python train.py --d_model=704 --norm="rmsnorm" --norm_place="pre" --norm_eps=1e-06 --bias="none" --init="uniform" --init_std_qkv=0.0154 --weight_decay=0.15
MLP neurons of a small language model. Each row is named by its layer, matrix (gate and up: input weights) and neuron, and shows model dimensions 0-63. Each number is 50 + 10 x the weight over its row's rms, rounded and kept within 0 to 99. A neuron's up and down rows have the sign that makes its largest values positive.
After each neuron's rows, "fires on" lists the tokens most often at its 100 highest values on Wikipedia text that the model never trained on.

L5.gate1735:48 43 47 64 55 45 61 36 51 50 57 36 30 39 44 59 36 54 53 64 69 39 43 47 55 47 72 25 36 43 49 45 53 59 46 51 68 45 52 50 47 50 47 55 39 51 46 34 56 72 55 46 60 60 62 46 62 48 35 53 42 54 54 39
L5.up1735:42 47 61 38 37 40 51 44 62 55 34 47 38 56 66 51 64 54 50 26 38 39 37 43 43 56 49 57 36 65 61 52 48 60 51 29 37 50 61 54 41 42 43 42 26 52 50 35 55 42 34 41 46 42 45 46 47 46 39 42 49 39 61 56
fires on: "or", "an", "e", "up", "pen", "ion"

L3.gate238:58 59 59 57 55 42 48 41 51 60 41 43 48 54 47 57 45 42 57 44 37 44 57 47 40 59 69 41 75 47 33 58 41 42 29 54 75 50 41 74 37 46 65 59 41 51 51 68 44 43 58 58 54 65 34 25 72 65 52 47 52 56 61 56
L3.up238:51 61 53 59 49 41 53 54 54 52 47 48 61 64 52 54 48 43 39 48 51 54 54 49 55 59 42 59 59 40 42 65 47 47 49 58 53 43 49 52 46 65 57 51 61 49 55 63 36 41 61 36 47 67 21 32 48 62 67 38 57 57 49 55
fires on: " W", " Di", "K", "_\\"

L7.gate580:52 56 56 58 38 53 51 65 43 41 38 45 53 69 49 49 48 72 59 61 62 49 29 49 63 47 37 56 46 57 42 68 53 42 46 48 30 48 51 56 71 56 57 27 55 53 52 46 42 69 46 52 52 48 38 44 58 42 74 32 58 52 45 32
L7.up580:49 74 47 62 35 50 52 49 47 57 47 48 35 39 42 55 38 47 47 55 55 52 57 49 52 45 30 54 58 55 67 60 59 57 33 53 48 54 28 43 50 60 52 47 56 54 54 46 32 46 65 36 53 45 67 57 42 65 62 53 60 59 57 48
fires on: " |", ";", " R", "N"

L5.gate891:46 51 40 55 61 51 61 61 73 36 59 34 62 66 39 59 45 57 67 62 62 50 43 72 58 43 53 49 63 52 58 62 52 44 43 45 55 32 46 60 51 53 46 31 62 52 54 49 50 56 53 55 56 53 46 54 49 48 46 43 55 25 56 53
L5.up891:47 50 37 24 55 57 57 52 51 45 38 41 43 38 60 55 54 36 61 21 59 61 65 35 36 60 62 48 61 60 41 48 46 53 58 37 54 43 39 42 42 42 26 50 47 53 49 50 65 35 49 45 75 54 56 40 54 46 61 31 60 62 57 38
fires on: " named", " of", " listed", "p", "s"

L5.gate753:46 55 61 48 56 29 82 49 43 70 30 60 30 41 67 47 40 30 60 33 54 43 63 45 55 58 55 36 44 39 42 39 33 71 57 27 49 50 56 58 55 56 37 49 49 42 44 35 50 43 33 35 71 57 57 47 68 54 52 45 34 43 49 56
L5.up753:38 47 52 58 37 53 66 45 40 56 61 43 62 68 65 40 54 44 40 51 46 50 55 35 65 49 36 47 43 45 51 50 45 70 57 56 43 44 53 62 48 50 54 48 52 58 40 31 53 53 54 61 52 38 50 74 48 58 38 43 43 58 73 45
fires on: "-", " up", "pen", "e", "r", " cover"

L5.gate656:50 38 73 44 50 49 50 39 45 55 37 68 41 54 52 51 51 52 53 67 46 44 46 46 66 43 56 36 44 29 51 36 37 64 44 61 54 58 44 38 44 47 27 32 65 43 42 50 48 58 55 58 35 56 37 58 48 44 47 53 55 44 47 54
L5.up656:48 58 45 41 43 40 59 57 53 47 41 49 49 45 27 47 48 34 25 39 45 52 59 42 47 51 51 56 30 56 61 47 48 68 42 64 47 38 40 57 53 53 46 46 44 56 44 60 55 42 38 39 53 52 36 40 54 41 55 60 48 40 29 48
fires on: "-", " to", "-19", " at", " American", "vo"

L7.gate1561:57 48 58 59 69 43 60 40 72 54 48 63 46 70 56 65 53 56 56 57 44 52 43 44 31 60 46 59 57 60 61 61 65 35 40 69 53 62 32 44 44 50 38 41 63 43 55 56 58 49 61 51 35 40 42 48 43 64 55 54 39 53 68 39
L7.up1561:51 57 52 58 57 68 33 39 57 41 59 54 50 46 50 51 59 53 52 43 28 74 53 35 56 72 43 51 59 53 37 50 41 61 71 53 58 62 40 52 61 63 41 44 67 29 37 42 46 52 72 47 54 33 49 39 41 51 57 46 31 41 56 46
fires on: ",", " was", " is", " |", "\","

L5.gate883:33 47 50 30 50 63 66 51 55 38 41 53 46 36 59 71 60 51 61 54 51 58 46 68 59 38 45 54 65 71 60 49 56 60 52 50 69 55 23 36 59 49 40 49 46 44 50 48 70 64 48 49 67 44 52 65 54 29 52 51 48 55 58 51
L5.up883:43 46 49 56 57 55 62 59 41 52 47 58 48 37 59 48 50 38 52 66 44 53 47 53 57 43 49 69 56 64 35 32 45 52 67 28 53 54 53 43 64 41 34 42 52 53 40 56 67 41 55 44 50 61 32 67 66 51 49 54 34 60 55 59
fires on: ".", "ed", "s", " son", "ing"

L5.gate657:61 52 62 39 61 30 57 59 55 41 47 49 38 65 59 51 64 51 42 47 46 59 48 62 55 30 45 47 72 61 37 46 52 36 58 49 40 63 46 49 36 61 53 65 57 61 49 46 35 66 40 56 46 52 51 45 52 50 61 69 55 49 53 64
L5.up657:71 65 44 55 44 40 32 48 62 52 48 54 38 54 58 61 48 72 49 35 46 46 47 51 61 51 61 66 61 53 47 52 46 24 35 39 62 49 51 47 42 60 53 56 44 42 36 29 61 45 53 52 53 38 31 40 46 55 39 47 50 55 52 62
fires on: " from", "l", "pp", " by", "t", "s"

L3.gate486:61 42 48 72 70 37 59 64 48 58 63 44 43 58 63 58 35 47 49 41 54 54 50 43 54 24 55 42 55 44 72 46 60 62 72 52 47 42 55 53 53 71 59 56 57 49 52 64 44 58 46 73 45 54 58 49 54 43 49 41 44 60 59 47
L3.up486:71 45 51 63 37 52 43 54 62 56 69 53 73 52 51 42 78 58 60 35 72 51 50 42 49 33 54 42 44 51 49 55 37 43 47 52 40 53 52 51 31 41 28 39 56 33 44 45 42 57 45 51 54 52 62 48 62 56 53 54 32 59 53 49
fires on: " New", " N", " Star", " su", " U", " S"

L3.gate1823:51 52 29 59 68 41 46 45 56 54 60 66 70 22 46 68 39 49 47 42 40 56 61 54 47 56 62 54 34 71 42 28 65 69 53 44 55 37 32 49 49 58 64 69 40 39 62 65 45 33 49 49 45 50 64 51 52 54 47 46 54 38 46 45
L3.up1823:48 52 43 51 71 47 48 61 47 59 47 57 45 60 26 55 55 65 27 48 44 47 49 57 59 64 63 55 44 42 29 46 32 52 42 52 55 56 46 59 50 50 55 44 47 46 64 44 38 40 39 55 45 38 48 30 41 52 50 50 61 53 40 73
fires on: " per", " Per", " every", " past", " pre", "kka"

L3.gate1474:52 39 69 37 49 49 43 53 51 56 50 71 51 52 54 76 62 66 50 58 66 59 47 60 58 57 36 46 51 44 58 54 42 44 58 76 58 52 57 41 33 56 45 43 53 37 68 47 44 49 29 69 55 49 48 59 62 54 51 54 64 37 71 54
L3.up1474:56 42 52 50 57 53 32 72 44 65 27 57 43 44 44 69 47 56 53 45 66 43 61 41 49 46 47 61 32 46 50 52 45 49 75 55 62 76 52 39 50 37 53 64 41 44 61 56 55 47 37 52 52 54 43 35 40 76 47 51 66 53 42 63
fires on: "==", "-"

L7.gate692:39 50 47 57 69 62 49 53 53 50 31 63 38 60 46 58 29 65 52 68 49 58 50 48 59 57 59 63 60 46 31 46 42 56 53 63 62 66 42 31 63 56 33 33 50 42 43 51 39 59 40 67 42 39 57 47 53 56 49 61 67 34 54 48
L7.up692:59 43 47 46 66 42 32 64 51 44 45 56 39 39 33 51 53 57 45 40 60 59 45 63 29 52 63 41 31 52 45 46 48 51 45 60 73 45 46 47 53 51 45 39 37 42 47 50 44 29 47 42 35 44 32 48 42 34 58 41 57 48 55 64
fires on: "==", "===", "-"

L3.gate861:47 46 58 40 57 30 45 44 43 53 69 47 43 59 59 56 48 39 51 42 55 28 59 43 55 33 50 66 45 61 43 52 42 63 45 54 50 41 52 51 55 57 65 55 58 49 56 43 51 63 56 66 47 51 50 46 68 54 52 46 51 51 53 67
L3.up861:63 57 48 42 42 59 71 45 59 50 45 48 48 49 50 47 58 50 49 38 57 55 41 46 52 48 44 67 62 52 67 50 37 55 52 42 51 47 43 50 46 40 39 42 56 48 41 39 62 59 51 63 57 43 50 42 53 50 36 41 31 40 39 84
fires on: " New", " told", " an"

L7.gate740:55 41 47 58 48 36 51 31 55 36 50 63 42 44 69 56 46 59 49 66 49 43 38 59 51 55 44 67 35 52 59 56 52 51 54 57 69 56 40 58 53 48 51 51 50 42 58 56 43 50 60 49 47 32 53 61 58 51 66 46 52 73 43 48
L7.up740:57 61 59 36 30 55 36 56 59 34 67 37 54 44 30 59 49 52 52 39 48 54 38 46 56 61 37 62 74 43 52 57 50 49 47 42 67 55 55 30 53 62 43 43 59 55 59 53 48 51 71 42 55 44 50 38 29 57 59 35 52 53 42 42
fires on: " |", "|", ";"

L7.gate1674:54 56 57 46 63 47 34 62 59 50 43 40 43 58 53 46 38 65 60 35 67 39 58 59 56 35 65 38 39 47 61 71 40 47 54 48 61 48 40 47 31 63 52 64 51 49 54 30 65 47 49 33 52 36 45 34 53 38 43 56 68 44 66 45
L7.up1674:65 50 47 31 32 37 54 39 48 52 43 47 50 49 58 48 52 45 40 33 57 39 50 39 36 43 55 58 47 39 62 51 47 40 59 60 47 55 37 51 57 58 45 56 38 57 63 49 52 64 41 38 51 58 69 41 30 39 38 69 66 48 52 58
fires on: " African", "i", " Japanese", " Korean", " Asian"

L3.gate620:36 66 37 46 52 60 60 43 45 31 57 45 36 49 58 77 45 54 64 57 45 53 60 20 42 39 62 53 39 55 62 47 53 54 53 45 67 58 23 40 58 57 39 51 58 45 70 62 50 58 47 50 47 54 32 44 51 56 52 40 53 51 60 45
L3.up620:62 49 42 37 47 55 43 37 39 43 66 51 59 46 55 51 35 65 47 55 23 53 38 43 30 49 47 45 52 63 53 68 52 53 40 45 64 47 36 41 69 46 40 48 57 43 56 44 46 44 73 64 48 44 42 35 64 56 60 22 51 58 46 46
fires on: " |"

L5.gate426:35 34 63 37 42 52 66 53 64 37 34 62 54 56 42 47 48 49 46 60 59 54 37 51 48 52 51 53 65 44 54 52 41 45 47 24 62 47 39 56 45 62 45 38 50 61 60 61 48 58 53 38 45 40 53 69 58 39 39 47 48 44 63 65
L5.up426:46 42 27 53 52 59 50 44 39 52 34 54 52 70 44 35 44 50 59 55 61 52 53 59 38 56 53 43 58 66 64 48 53 46 53 51 58 36 45 70 43 52 45 42 58 66 31 77 48 51 53 44 60 49 34 42 59 57 34 37 50 66 44 65
fires on: "s"

L7.gate383:50 65 41 50 46 40 53 35 55 31 50 64 40 58 52 36 40 71 46 36 45 52 53 49 53 43 35 55 52 52 57 50 43 57 64 54 65 66 57 69 45 44 43 53 41 33 38 49 57 46 49 51 57 40 37 45 48 44 47 33 56 25 52 51
L7.up383:56 39 49 55 45 61 50 45 45 51 61 67 47 45 68 45 54 63 35 53 62 51 53 50 37 53 61 28 58 49 61 35 31 52 44 35 53 65 41 72 41 47 47 31 71 54 59 51 31 36 58 46 48 56 56 54 27 62 67 54 38 46 51 58
fires on: " also", " only", " never"

L3.gate741:54 45 48 65 43 49 37 63 61 40 40 62 33 48 46 64 50 74 62 57 48 42 44 57 57 45 64 63 45 50 59 56 71 42 50 59 61 52 48 27 45 46 35 39 44 42 62 45 40 53 55 36 49 43 34 52 39 51 56 42 44 38 40 56
L3.up741:41 52 62 46 47 51 61 53 67 31 50 60 39 56 43 66 69 68 46 49 40 32 59 57 56 40 49 62 56 69 55 41 48 34 49 48 50 44 60 43 60 57 35 58 50 35 42 39 52 47 44 35 52 34 43 55 46 44 57 40 44 46 36 50
fires on: ",", " and", ";"

L7.gate651:43 47 55 59 42 50 69 58 54 43 52 57 46 59 49 52 30 44 33 55 60 64 47 30 67 58 53 56 48 31 53 43 64 36 35 55 42 64 27 33 40 65 54 43 44 70 45 34 49 37 52 49 40 53 51 51 60 41 47 60 42 54 51 58
L7.up651:55 59 49 63 39 47 47 46 73 47 45 40 37 48 51 64 35 58 56 51 28 55 43 45 59 51 33 63 53 53 47 44 44 42 65 54 55 55 51 51 58 29 70 50 39 48 52 51 48 45 44 37 45 39 29 38 42 49 46 43 29 43 69 64
fires on: " on", " from", ":", " by", "="